Part of a small language model's weights.
Size: 11 layers, width 448, 7 heads of 64, MLP 1216 SwiGLU, vocabulary 8192, 34.2M parameters.
MLP neurons of a small language model. Each row is named by its layer, matrix (gate and up: input weights) and neuron, and shows model dimensions 149-297. Each number is 128 + 24 x the weight over its row's rms, rounded and kept within 0 to 255. Numbers have three digits each. A neuron's up and down rows have the sign that makes its largest values positive.
A block is one neuron, or neurons of one layer that tend to fire together. Before each block is what it responds to, as a language model described it from the Wikipedia text at the highest values.

Decade digits after "1"
L8.gate194:170145126130133180122123096123124129149089145188195147119098166089135150161131172108079119192111136128109103117115142149133148155103136132080130104143131130081110115126114151101131084106131084113130137116177090119134098121142117109088135106130090133136148117152144143134146129093162121171106127120166134063136130144153099119073152124150136128108121095117107102121139157145121174093134108138135116154113151141116136125104121117162087149139131165130
L8.up194:079138068148156099106163094152115144100151132116123155156125136156117154101107065072135124124135150139104141120150100111142088100145150058112158115120163125134121115149157110135113103130148153143138162129116128134104161116131106075082115110095142146138131135138157129138126130133111170112110124131107119097123097151123115140106131137141098114159118127142124159115071160160103129173107130085092131147104111068133118129099132086161158095147167065183
L8.gate421:139122141102156118149118104108166149142103104151126186110141096125118178133094109123147102108145107119116154146097134115147110098124146114116127155125150152093126144100139139161169124135106124133127185109104109136144131151117169104151089110175140139144116149135165116146115115124141112116108104152178139068111136129112130142128161174078141100124103127095111109126117156138137113116125191100139099167136130121153140134123129167113096155109100081081
L8.up421:127130130135129128165137156141128124096091099133192127114118091133138133128157124157103120108136113117110126147101126152090093107126162105156122110130113094125171103120128140134148107180166152144112090142119150120113155150105098075138092139145154147154101136159131121138123146119116129094092097129147131087146072137153117120096138157079123149119081104119135129130139175074115140089185159088159128139121132148149129119132126082145145141224100133141
L8.gate573:088124140172157179150149095100132140119125124126093108129118133149108103090123134151101135120132115148136102117152078174129137179118094091133132145105129151130137118117141149169115139138174126081112133126097141073128121148139144149145096115126120192114124093151113171101088159145112103156129117123120105128088057130130134176123096087167152134115124114122148118114104142127148125146151080126159116103119153125159168116148146104119122112126126062131
L8.up573:166115138094143115119149164139080140143151104126108091055133099116137127094128157152104106075112127132137150096137165113111100124101123126152142113112117094187134112143102139146116118127130132160113101081154107146120175107092135115111105123136154106087154163136166140146140141109103115122149136147162086103126177143161135107159087099146094076137128124080155196134154076143106100113158114094148130168081143141109149120115106113139112108110140166147
L8.gate612:155158156118124135091106134116180131142112116124140135135192144098160145122092132147132101142097191181082175117150126116110147171138116104131145152151113144098137134100125107150106145131121088132111135089097139135132129112148151124087169172175155113137146154111126126183143102144131111164110137147127099113150088141125110116158118093155142103166157102132113119124129127129124141101133140124137074186163187076166181109114113165106134148120133143154
L8.up612:141156103095114123102137108120154143182129162117169106163154151152123182122132056121116117097097098144146130129157105146125136128155128160095124134118079123199132174119141125141130125119131096144120106100128104118110153118100114100104124118133105127156111114101123109104082146114149120133110109174113113098141092115191149118093123137102134103093157157127135119128136149089130143127106099133112099176152103141159118124156170123092095159095125165111
L8.gate849:094153078159148136139133143147142106111153133139122174101116106191115106097114129109083133109120120139137182136118171120090126160137123129119147170111155099129062079141127111146094141133158106128126120133097134083113168117153117120089098098190155094136108103107130175086134113120115133114136144142090140120134140148098154143195099139113111126160181130100141160087103101105127087125164152122137144130168139161142158092106116147129126093148098151119
L8.up849:125165111141146107144156127161130112125157147121147124123117111148110096123156096160117141114146140150106103167103150121145118167167118118123164129149143163124155101120138122075096140130137163157111130154090112141140117135131100164156157115159125141129176140117074102097138137135135114142159143134105123125086127125144116134116146119101168072111089122140137141097112123109078131142081119160148150151125122123145134087098154093116162124156115135130
L8.gate1076:149133141124110128126167124109126136169091135131146137121144107114115114141128147125096174109144121152110099143095088147145097139127090127099155151115162155120161114142105152145094145114166149140121116146148177144168152167104114112127098104126139155098105136132114118139113148108096150148141110146109111132111050179094121133146071146129107155147142112119145120119102167146179136148139142145161107135113147107181111151125153100107163110156115138145
L8.up1076:106125120141096158121142129107123172138092149119114097133155131153097114130114104116122140154131151151126111139054104165136111186186121135114187142136148174124121121136114131131113129127162158131108096144147160119120116178138126138144143146152129158159127130154121166086150158118137089159148129110123126123158099151119139164121120139137153141097122092090132110135124174117180129136104137118172103141150121107126113115123142116121173147150127125170
L8.gate1201:145120103106157102133145130162151152136139123153135130144123140102107127126085110118137094114170108101144126127114134108169151096115134149161139141128137168129154117167138158132154137134099114164139115141123113137119168180108154139093120127134184134156114134127145096187166135128145140146140180132138096088091148115119122148146092154148155113121112165092157122152098146113122144134138135180095092169130141150148146124126156121132121108134141122118
L8.up1201:130124109128091144122121110127138130121107094091108173149141161111127156098115110115142086114133137099171113127102108122189085150145170140148207165112119150112152112123146139104137080114176123173169105126097125161124103104186168143107139145115110131151120124151180145095170113106109106125125188125143141145144140109150112146131111146143106113112110147107119123152186151127124113140156153149134130154118162128161078155119166129126123139164161086140
L8.gate1209:143182125140141135151140105123091139125118167146107134107130086132138158105118158129156117108103130094103101147143118116104088121113152105101129122147134129105138144178096135121102172097120116125072145113104122113113149143093153140139142158116091130130114148126108135148134119134141133125062139143153132127166081128123191106131159129161108148137106099110147169119110147147097120137122135119116072142172104111139100113069145130114106075126073119127
L8.up1209:086092099141150133136120101124094094107136135155109084153118143123103166135127148177167129118131163104141153160100106130123108121073146119116121149127117182119105150166111110151125145119125103102116125128116112102075130128135149142153108106150157158166107148151129123131096116109122093121127146094135115123107091149139160109098167136155123143163128130160112131125159126111176113146111152132175069119112108123166102097164154108125176103104121132156

Mid-word continuation pieces
L3.gate145:119130133131157162111133108097094158180178126162146124092080144143151131125087124135136122123078105132150141106164132135118107140138159140090132070116149174151105138167145126132125117146117129168173110128064126101129117120141119095123129132095141090182156094144152126086151085124123088154131148134102134182126147135147145126151132158171146124152155118116148129128132107083095131100100133144128120102112124144106096113159102129142145158143104077126
L3.up145:155133130137163141144130116146117162118134134137134108125102140121103129151118141140125111136134141132141116120126121129108111144133116118129115106122116118146164164127126115098090131138115142154172138102055121130139150138148106118158105143113113099149175127124153102108178117141132107127159135097117141131140176147148122102142130138080169107121098120187146133124114111112125165096093108114096158138160124125104167148132112175159151093189133132141
L3.gate792:119120118160108134150159138149122128128147104115148161143124126159132117119139179153143093127144142158159134133133114100116111139149169105157127108111147075129079160143131165163131107128126125157120062114097139122163143159149151122123120147181119130182121158130139097105087155138144129146148090113160108107129172178132104141107156123117144116031089140147133104121121092112134139105155111149140098093158120155129156168099119122161138126142130137154
L3.up792:136114121125130109122151090098131119179153080131116113125106114121151112144138066134090131173109105124133153126077138138134146175134145131118140119158075125101115110151158135132105119138104131126121128136126153117154163110166135129141097101091130127126144131168160111174171096112141110151147108117118154092136139195158155101122100179086150144136102133129147154115124141162129078108118122148127114141127161137119118131117122102144101185169129199160
L3.gate991:128154078159143120136141131108132132089143137153129122149099134139142147121163116131135096159134078157106119124161129109175154136130097103154123126123099161142157088126130130157075139191116109105103170114112135160130157132176181122126141118172147147131165170146116073087128102128110133134151092115102145193141135146144112111120123108121132116149137121128116117154111104090169156122163161170135136103135128085139134096178165148116109141170133151140
L3.up991:162104141179124151130124145085119148136120037123143158126107145161108126166127182104125140109126100099169102121131080176135124081111123099122145139152105175123139154121134150146104115146141129081119060124130150133133117114185150173148148139172135101122095117148130083153166148139108149126121077115113119139095115124144139121147121127109174148098152141152137120130131114167101133145133150121115113113100162154129115142092088144105131136145136157155
L3.gate1177:145160077135130150120151112131122144126129117180131155078088112137117135096107138123140126157098106155104144181105136104144158133141128087163112097149148113145139139170166161142107143148119133147125172084104129128132140133133125112113105159149094149157160153128134120167079123126117147163126114146134117095137132126155117094114116114163141118121134137160125136101124152071098153091139111077126149143144122096071133147133163161120180171128131111152
L3.up1177:156112143103092119087140118122165148101144165083152166118136097152145133157124100129136108085098142113152138131153108129093136176150107151072146100078096141130111059100119088156140117125103100172143115164148144117105091140135130102103132135150141146126114112131170115140119097127120146156124119114143151170126090143106142139124124118169157109099106100131108144120137142122113131131094133164122131133125150142148096162133144135120156107131128109141

Century/decade year digits
L7.gate128:111115103162096144142099152104112088121142149133139126145106130153085134091148117104146114124147120086137105107109117150151133120100113128130143146137099134176118129110120170099109172121151133145141112065131156123134110164142120141140122189124103137141099150113110149112127126104126150120132148128143136150166136147103150173142145123152100139121114134104122153080117146143139140081118166130122098152164158123131144145151129119111138136153126051124
L7.up128:126135098118131120162096138107157145141132138120101159135077155143120116133089131073116113110093144164130112116123088115110135115101108116158116144111142127185156138097149125117136142129125098187144088095140116121146157080145078141117121104123118116089131122108161128151152150177105174137114142149115147120099146185133145117137151116141080092117075125107115170102137134139121113110150174103076100160149150091142158146134125103122129119111096151111
L7.gate1078:103142139125144148149105173136137129111068088139147134115128123106115127117101122131146103096128148129096141161126122133118126148109151182116147115134126139146131158143134124125124186137137144119134124142163138143169160160139101150111124172151113145106145126117136133118141148131081145154140104098163160110120141121112157083130119096107117144146134145078166164114080129116131121093119177142133118134135135142157119115139105102122152104110125107090
L7.up1078:180182105105144128120109138116111154092142111133168168128139119139078118089118145063103133117125096141136133091091144139136085129132112142121140122109111149164113081110111104093116148130141147153127142090104149134143191164125106152119167149110115132126122115156154135115121090150162138127127130134100149171144140142147121115128183156105124064128131118108102161087104167147152107107126169122085138159150122163125119139099136139169143075136098124120

Coordinating conjunctions after items
L3.gate437:149134114183138134164128113211129119150139114139165169093162169158125150149110173135131174142141105146190109138102125147155143155136124139113138122139109175152089158140151123148112118139099087126108140069117136123130152112107150082121115138137112142166126101132120185134118141104126128115178109128134111068140126137082132094126138104141166126141143136158115137127165143141171156160136130144116115128111148147125117154107117128102121092147116129131
L3.up437:173126132123148119126117174127132159121127167100144133096153101097136083133134111089077158099142157095148136138117119147156116128087107128113114155131135140127121128090117110132148109102186147165126127120115135150182160161149119118091123136134139148144145180142121124087106137138102105127121099128113100116081156126106131118116068074170100127110096127117110159137117100136160084135133139132136151135116171112094104172074138088127158125106079112143
L3.gate630:136098123122168120115117144102098110157126109090137148074146124126142121129125086074109116109165112123165147131103145125115133118132123110087169138154103180122124133128180132148155141132079140143104097096115155151154080170129078116138128118136186139154138167079162172089115152117110112133105158104110114118095156126133113089146119116144091133108125132141078161093118138138123128185121149146120095140138132146140117129107124137134144113126148121129
L3.up630:152126107121122081126125125167119123107169162131098132113121155110120171127119111128133129152137147099144118146105115136153124149135116144143135106103126135202138073142126134129159125105122125108143136123167155061160143122091137148156152128120116131104081132176134148079134124095173082128126132140083148123106126047145173127109136093109094151127127108131145125118115104149084138120108129109125137137136165109138128144075139083112109108110098142130
L3.gate655:139092115112170133121167131140148141148118114155124124139064160132125140116102145089101149148143121131121114130111112154123138108126147150190128161116146150079106135126135122123103119095165140136084156142135154139113154170155148117137144135120099191130094143089142141114120105090135127156136117130116157140118085132109147133130121097140151100117175164114118091141079126111176115101096125150086093184120123146126138118165121133140166121157148147121
L3.up655:128137135162120140144142118088147117115087111113132161090124107172111109145102069120122125116074144131143141137088130103126100121125143134167111136118110115107116146077101110191171129163134165123161144176141137125149144149119113132110104131099116100131127100161085147088134095156108129149083114197134132156178135094151125079184137114152102126149135103105125132150111083178146121096099124114135119134096088126130128112171145136120128155114139097124
L3.gate922:105135088134099144145125145093154137147128145143151144131138126115153050112146117134105104122084114085151131078093156160141167144127122119117125124201148145128115123176130128133169160120116112131140134112088130096141129130077115076087115136147158098147114141154144122135146091092149114080110103093101135094098103144110172156111145127131086123142094144078128111097106112142130115108123133087141099143141171118091168171114112109102123120133135113132
L3.up922:130119138129123143153109116140161118127134131147153128076108132086125129108112144138073111118095141148107096132126181123150164101121116071132164130145130114129119129136107148142165141106136118145156138114082123135150140156090102116103093079137178116138142142091099134183119130137158131118118149137122146100161113112130135133174121140148072128166048095105121136079114155138130122112136112160148101101139141111126103129175132113080125117132137153111

Critic's evaluative verb
L7.gate920:126144128126093141127125176140122166157101086156085118085129091127145072158135152112097126129128117111131124126076146147092099115150096137079127156131124118127125156110128169112126138139102106141137159086188123083127145139122133134104126165172117121123134104110112115156127115116131139131081101134137151155090077144122170107116116143169140107107148146124157111132122137104129132133101079120104134120130099149129154125117129169120142147122108110143
L7.up920:158140159095096087092135170152099121101097122176126162154145141132096140131151144140136103142113094167105123087115120094123128125142146107098123121132139156078132116163125094129106143107068146116115099152134123137121120097129117142105124094141074130060126120134103167095143172164122080125111104131118136138119163139137096128166157121147126091120101141138090145153142126160142119119125114111181119131144101116141119063131155100145081112114084105100
L7.gate1161:109178162114113141149084117113128156139094121155149175122118136146151128134134115097156172136122120142121128169129115135146127155141137131138139153122113071158148110158102096137101127134107133117160130100139141123139160128167125155137167123112114122146110141132139129198150133137138177141136072133157141113115091097123095157133098122143104118086084126122120134145105134109124116150104127141090129178152112171102149113139136097172123182108100085146
L7.up1161:120146152096116114099099172126158204147113137134143148118136169097105114108150165108145148150117130136103130129128166112112108107116111101083080172166082129126176122136090158106142132153096093138118156155127126091145127130074146107097103097096134116130149109155119118109128154143114175134128132131161156129143121103166108096142126142128112098116148152122143116112097140116119142084105109115175116145148113098134127146147119121163169154190129122137

Clause-continuing connectors
L8.gate105:152109117125155144092126134098111107081136177137139134168131064079099127125103088116122117081170122123125139105135118104132164121148108121143089173148119117084119126160122113082098126113112106181149096069134122127079125117079078080115139162160125115117103138107160145128128086153157138117116127113131170142141131117151162117120111122129155160113149127116159124112091118125112135142109115106128104158121125122126109113128132077166142140115191129153
L8.up105:123094146134121151077127151107104089117142150155166152151143154155128118188101102128136125093068158142149110153122100107105085138172118167100086133115118086075131153091105071114125163125140161144130118142133093146114114150089163125133158173135118137118129144116150116139103094133108093152095112088160136161110141148169101128076134088117116100109163148115104098150127122118138119154112147135142120092098100146129173101090175130136157086148143109144
L8.gate180:126148166162129128106112115115128152150155096128150144132124168118156112143143120192130130060135150165065155137092160125144101126152113148163131139141128107160148115093139166105111131126151132091171127107132118159123174106153107165109161114083164175151096128116124087114140120130146155105105134096142118119100097115098154182164129126104137085154117114118099105085088061121107124169128107103126144121129144117151129138090125153128104103168154126069
L8.up180:146118099152128110156131153141123144139188100143131153126127183126142095140082071139074110109108104119070126129147119107110109151133173132101109101152100100114146128138130135151095136118123150080152114131107122160116184090132143167113114157126143123129135171137093125123160103140150152064131136119107123093168121146115119153105141140190090134131148057112126137083088084129120062125115122141166122131148121122137153086130145148133134134109131133155
L8.gate455:115094105111113128164128156141144155154105128164112106110149128141109116130133164085143132088116140126112122068095151132134123107124129109134128148086061165124150146137116110101115131123081130104166131093125110127163130153065132142121085124151122124107100149149136099130121099090155103138126118150112152087109114187124121109130088118088119132156110129135112160138074148171082110139107177129119122138167134137090140118137125121121103123117133097064
L8.up455:114120109111145161069127117142087118147101135112089129170103091106162119115137134117069127148134082116145147129134114123148131151125164165135135120106134094109149109153120115157129130125055146127118129152129114134104151102124110147079081121104135131107134093141068123119114139140102140104144127119162103090118160133160123144137126098148144076174127152140115176155137124155123128169138133125152139151174118098126119121132134182164138103106134071125
L8.gate650:126116156135118175130115121179117112136114123136104122142140142152104138114117062137146102092120118141137151153123182112120184129097135132131110133148111140120113133102142097107127162128209145127158180106099170128099168134174137123112142095182179139171141148138137137115127089163124148149051150157087114109083140137138095120095120112138109077128124129111090125118164152123142128123124107162134148123147164107101136134130138144149134158118152186136
L8.up650:112157050127149141121074138146116121138142140145154122156129126146148113120090110149139117098163140109142145136111140145156119092149126187137118097130157116100185151126117109100130166154119112124149091132122140132138133111144123098104167106084100138108127093099096126085116105101134134119164151147139153135109108131115089154119096115108124112118117132136098146137080114144119136159179145134147122109152158160130116134124114143172168129154133132119
L8.gate663:163170159151082158165149124130123118162117158067131149101123125111107154109165091165161115104105137117151115114120104133124124113107142171147111105126107116141110108129126141147155064127122141146114135099159120126132153137158123177104136120149119157110147122101153124145173162148146118125137148092120154153124117099127113150149118141143079098106127087127131121112128126162148179090170113102139116158108136123133165136146057131140161111113145112145
L8.up663:095092117171077175136131112134106144140141119145135144134142157117100122143069161138115097142093110142142118144139098170129152120105158092107133068141102128150158192125160156096162171084157138075161107134131142159154123143119147159120088143131149095150153146104105117129145145116141092150135127094106194138135098134095148131136076134109105107106142148143118126134135124127134099147156131111153106123138111131162157162129119151093132115153159115115
L8.gate708:142103085094124122151144132091125160164126108153144114178132140160156125106197104121135165119125129072143135122142122107135136162117139125164149085160136109146116127169170139113148148158128112141104127130168135116157122100118134145109185159117083130174112097124097137112176123113157088128110124157121145122160089136123136126095114135081073135106145144135174138127159095125155065111126096130113123157106106096120121117118116080139108092122184142141
L8.up708:127120127137114129146141134125142114142175136149098112153138142144112128145146106157140115112140097133134128141157101122117123132122109166151120130171141165115143153151100172164097105100144115147118100139138118117175165140117139152101085119149173150102147141068135124113149139104151152128139114127089106157124133090083133126123138160118147152113138129064170119139113168126149095153127115144081148155146104100111123147099163094118157127104163116156
L8.gate938:104151147142120093124130100114213138131054132105136111129122149133111156128115152099154142122101125160098125104097172062093128160113101135142161137148137155143140102126124169104120125124120094115110141153120133177140178129092107117085152094126128136146130132122095134116123110132119108121091094094128170131107098141146180134161108149126114132125130191132114123086126172147108146143103162106168133163174147138147134134096117134140111114177149142142
L8.up938:083151125114127109106120155145083152118115097154100180122084129112140135112123092091149127131144126104144160116151162131130128089138144138107120102104112148113157124139119165165160145091144110109154083132162118126123121176147135116163123145098139188126114147136138111120114158105105129122119156107154110136129127154131074145109146128137125102112130134103102098051127122111184108124173131133107142137115122149082136145142160159127153152087132135111
L8.gate1101:174154145169125089136111114144133150103138120171131126130155146136138116052104091142112128137123128113152144130141119113150106116154122097122119139141164118111120134182112139134113143134124101137134073107150141105133127166132131104131091121109122137126157175078109105166136134080112127136092178136099138099102145122136104152143125107136124159127097145131091120115127155109114123129119142108151135151110114112128149108141111105140099141112175111125
L8.up1101:129094101132127113127114094174121117098107161142132193146135143146110111120093072197146145111113132151105135151120163113119133139103075139147093120099109103119111107153127121136084132120156112141093105136145097171154151180142132128136100144085174159126153157102087130099145104137125167123147129110130138112073118141129135094163166117119126112129160107113134113144154135123143138123102113116171133122101142120108142115109127130104151142148116114134

Predicate verb after subject
L8.gate245:118144104083114124124136172137085150122083106152156146112136149116134159107126152138114123082098078125116138140130156103123156090177131098129147158100138110137141139173152096109106116092095129127125102141140070142119167138107139134130152113119049093106103151115132127161126093115135154102124123129121111103182132131149164145123163120141077132128146147105143119094088141153110078159140180125116123137139147114170156141130144150133146145135131173120
L8.up245:161162135150157113114099108141147115125137118113124098126156158125093112094108108096126087165086129125101159137135141159117084130157102116114105150164085113111107113137090162099143133126088154147089168126145130165129083127149098164147135137144118071134159106090123138118148122159151125116121125123119141171149114130117144073101116136123098117094082186093144163089114133125137087117148138126126183110139140162141124123109102127190119088147140135105
L8.gate459:126164125161140157128141133131083162149141149146114078109122194136113114139087149126115169068091100162137134143096110109129139123124135122097106103113159097069121121107112151159164102081150124155122182132130116139112082182119155142140157121110107181099128125132162111097104149135144089125107139137117143152126132120137128144138123117147086103141130110093080123129137152121128119129127162144168098122139144152107206145119113146141154135140118078122
L8.up459:170117134098143128162107125117083173130073093107122166096150150119150119129138128143132120162129129146121141122146159143144159138137117115092174147153145150058130142079106139136142163128071133167124151086114165143173089166131131130107146124110123123144140107116123148151102142126165140129107125146144163099160135113138120117093047103143119105125134137126114136117133120126120138104145092099123099142143145179150134128155140077125165127123143142122
L8.gate580:136096102168087115116096116102127177133087140098151108096136098123137178145112107145156124123111142145127118124155128115168187161124105100152149117114127141124128124090138175156112140148138091090126096135112107147137085173092124139148132121089102103128107091102089174141150149119133098165115184146136116166133110121122135100142139124155159125166139140102119137146177103128115130112115116163091113110123094121114189142116146123118109142114137138153
L8.up580:115139145123125109093124109116134162073133176115137115109139146140133138107141150116173127100124100111090142158135132111109119082092110090152140093158107117145139114141111109136123126137144135133121129124131101091136094180074155149131118108178151088100112122096110108100130078173142158134140188149127127186147103085114114134154095149142111149152126104165141132128113131127142102153142130124145136106144083099134148164126122110092157140117099108148
L8.gate594:137121092186146142142106138119123161167068112116131112118109164120121139108120105111153145133121152125098152142169127133120135082104100095155134114143110149093146156112131108109124130094122128143113122105151131149153100153129158151106125123119124136129133109148102108179110109134142139120159136123137118135141143119108110145111055079144116074150100122168120119165094142118137134100157103101084149126142126130114108142125138168151106130119098117121
L8.up594:094133092128117108087103156116129174148104104104153106100116129140109161102115123116166113104138065132113084151106181110135167106149163092107130135137110123130073095091096116096146130098146108111168123147100091166134138154076119086112114151124136121124139170127149085115112135104155151153153113104147137084105100129165129159154123090117142103137161110068114126139104130163061136133111134148122126152158114107141100123151097138141123128111106103131
L8.gate761:129123136135068143157117159152108126144114148158124123150168135154148125109140135105171134104117117134127154135073129131145135155112113145097106126146115148134168107121104112150095127151148099166096170169097090096136142175125142114154149100124112106116134163117104120128145154138123143137111130154131144131128128152134112123120119108178139141107137138126122098114155087146135123093111123133131115128181106115139121108126144123137141145106128124157
L8.up761:121141117112112177133126110117118136115143109171159080110113121144085133104130155135157134121087111123104095117117123168148131158111116122112127150155137101144114104144125120117165110084101086174163154133123154110141107117100173117127095152127083143121081128130106103154131136142158171108155112125141125137071114153116099178166149078156115103122142126117157142072118149114182136124151074167142184116117089134136118156110188082147135100131138124119
L8.gate920:138139138059142159122166120129143138092112135148138087130124096110145153118131130133143111131132143121148136131134107146108139111114147134114093133127170111138121122127172111118097121100153130150098169143079136151158135123112149160153126126142163153144105114133114140115138065121126158149148103126135087100139102091115131149181122107115141113160144107153119114141125074115123167114161153134114134111141166132172160115133149140137170169073096121111
L8.up920:129154109126125132167161133119135163100159133148160108100140151139101129101135126161080095122123174109087114131108121131148107191155141122127132128130148123112144102112145116152123098092146120141102142138105132122158158147141148150144137117204114142127120121137122141117123134102134134148118140102159107123169120169117107145115147164119095141146167120138079150134139119093079142138120171124119107130071128124203120136122192183153143127071111098108
L8.gate1146:128148104104103085119151160103090197124122102136108124141129126174113142133135135102191101103131095128166130118119122166115143105135100147123108137136170148112145197141150141115141136098089091109169159131183131093129133130138145132095110140176090137152134103134110185114157072120121160163147117107123100121116125151163118114140156166123078147159148182147154156137151110129154121173134133149117091146142118110076146133130143176176130094153134120148
L8.up1146:115132131109155152126144131143122138141134182123129113154122137100091111122107122108178146125127142102066137151148171145137103123109136107131127123064161136115119096137097112079117133122162116101113143155119144152099090146125106118157181123116148116093121160129155158114114142118130141086109158138131094136116128124149184118153147117158136071110135123122164117142163120160161093141155121132145166118164092093103096135099088109170140128090116139132
L8.gate1214:111121106137117145097087177126168162134140125187105156092161130084086127111123102097137105119098122137150137130125096164105100118117112136102155118142143106132109145221090118124162163116137127169135118135154079117128166197128121122140165104123088141085110088127097116129116171116109118134139126148086140149095091092139117110113130124113161092146136130137136124151113118116117189103131095114116162138129123100124112137134154132139115121155151118126
L8.up1214:165115131159102085136080188078108119130117105143080125100118154132112179134140166103122094130085107144112138108129098137163156066123152163083082135142145151128105158137105123113151133137132113139100163090102109104145120116087155154148154141115094105125101088102096141137148126102111077145138148170126121145150103102149115122163120148140095120086138089116130121112122138143113123128107151106104126169131153119127109139116126155111115117136163119145

Clause continuation connectors
L7.gate562:104109080130073151107112145121113130134132116150129161129179104095077150088097120105120130101119130118130121108114157150170121120141117138126118112109124114136150126118129132127129163103116153132118151114134120150133194181090173151131134143178114137144168101165145082158096110119131162108151136164170149187119134091131112106101127142166148147125150170134106136107146112088143094139103149153133121153094145094086152114123104172131156147120119090108
L7.up562:121148101095146168085117127142143117106093085107132110095106133118155089116097161109140135084160094138160128155122146119127084169161122128138124190122114123150139157112130142147105074138115174136102162119150134128066144141139118150084147143122116132125126146109108142093087111126172140124094147131134143111090136099115150117158103106128119100169120103139139141164135094156141136149162091152116123090101139137143160135144137138134121142084161124134
L7.gate1053:061139072138111137125100136175111140106142145124093130179102130090121099117115182139086116139167157122137140117130103078143132148128108136135140110134191117145161138124128117131124150133159161128127096142111152154139140120127109098112117114138142178106123099116082119140088184165136178150105154174114124107116158120055144098134134140157166141100098091129154122135132151127148115118096163150169105138099140163115112151123173165116108133140120135117
L7.up1053:132126091122109123132132097146177104135134117134154184124137151111144143106122116116115145068134133111175150085127094112141117161136168146158145107163177126141145160084150105132131118147165106143133127133111165149101129142119113099115096113131120120081099164112126132142077169134138119119138149177140102142152144158102174094095144100133137109122134115141112104112102133084101117098122181146138097145160139126097117125158126108143098101121100159137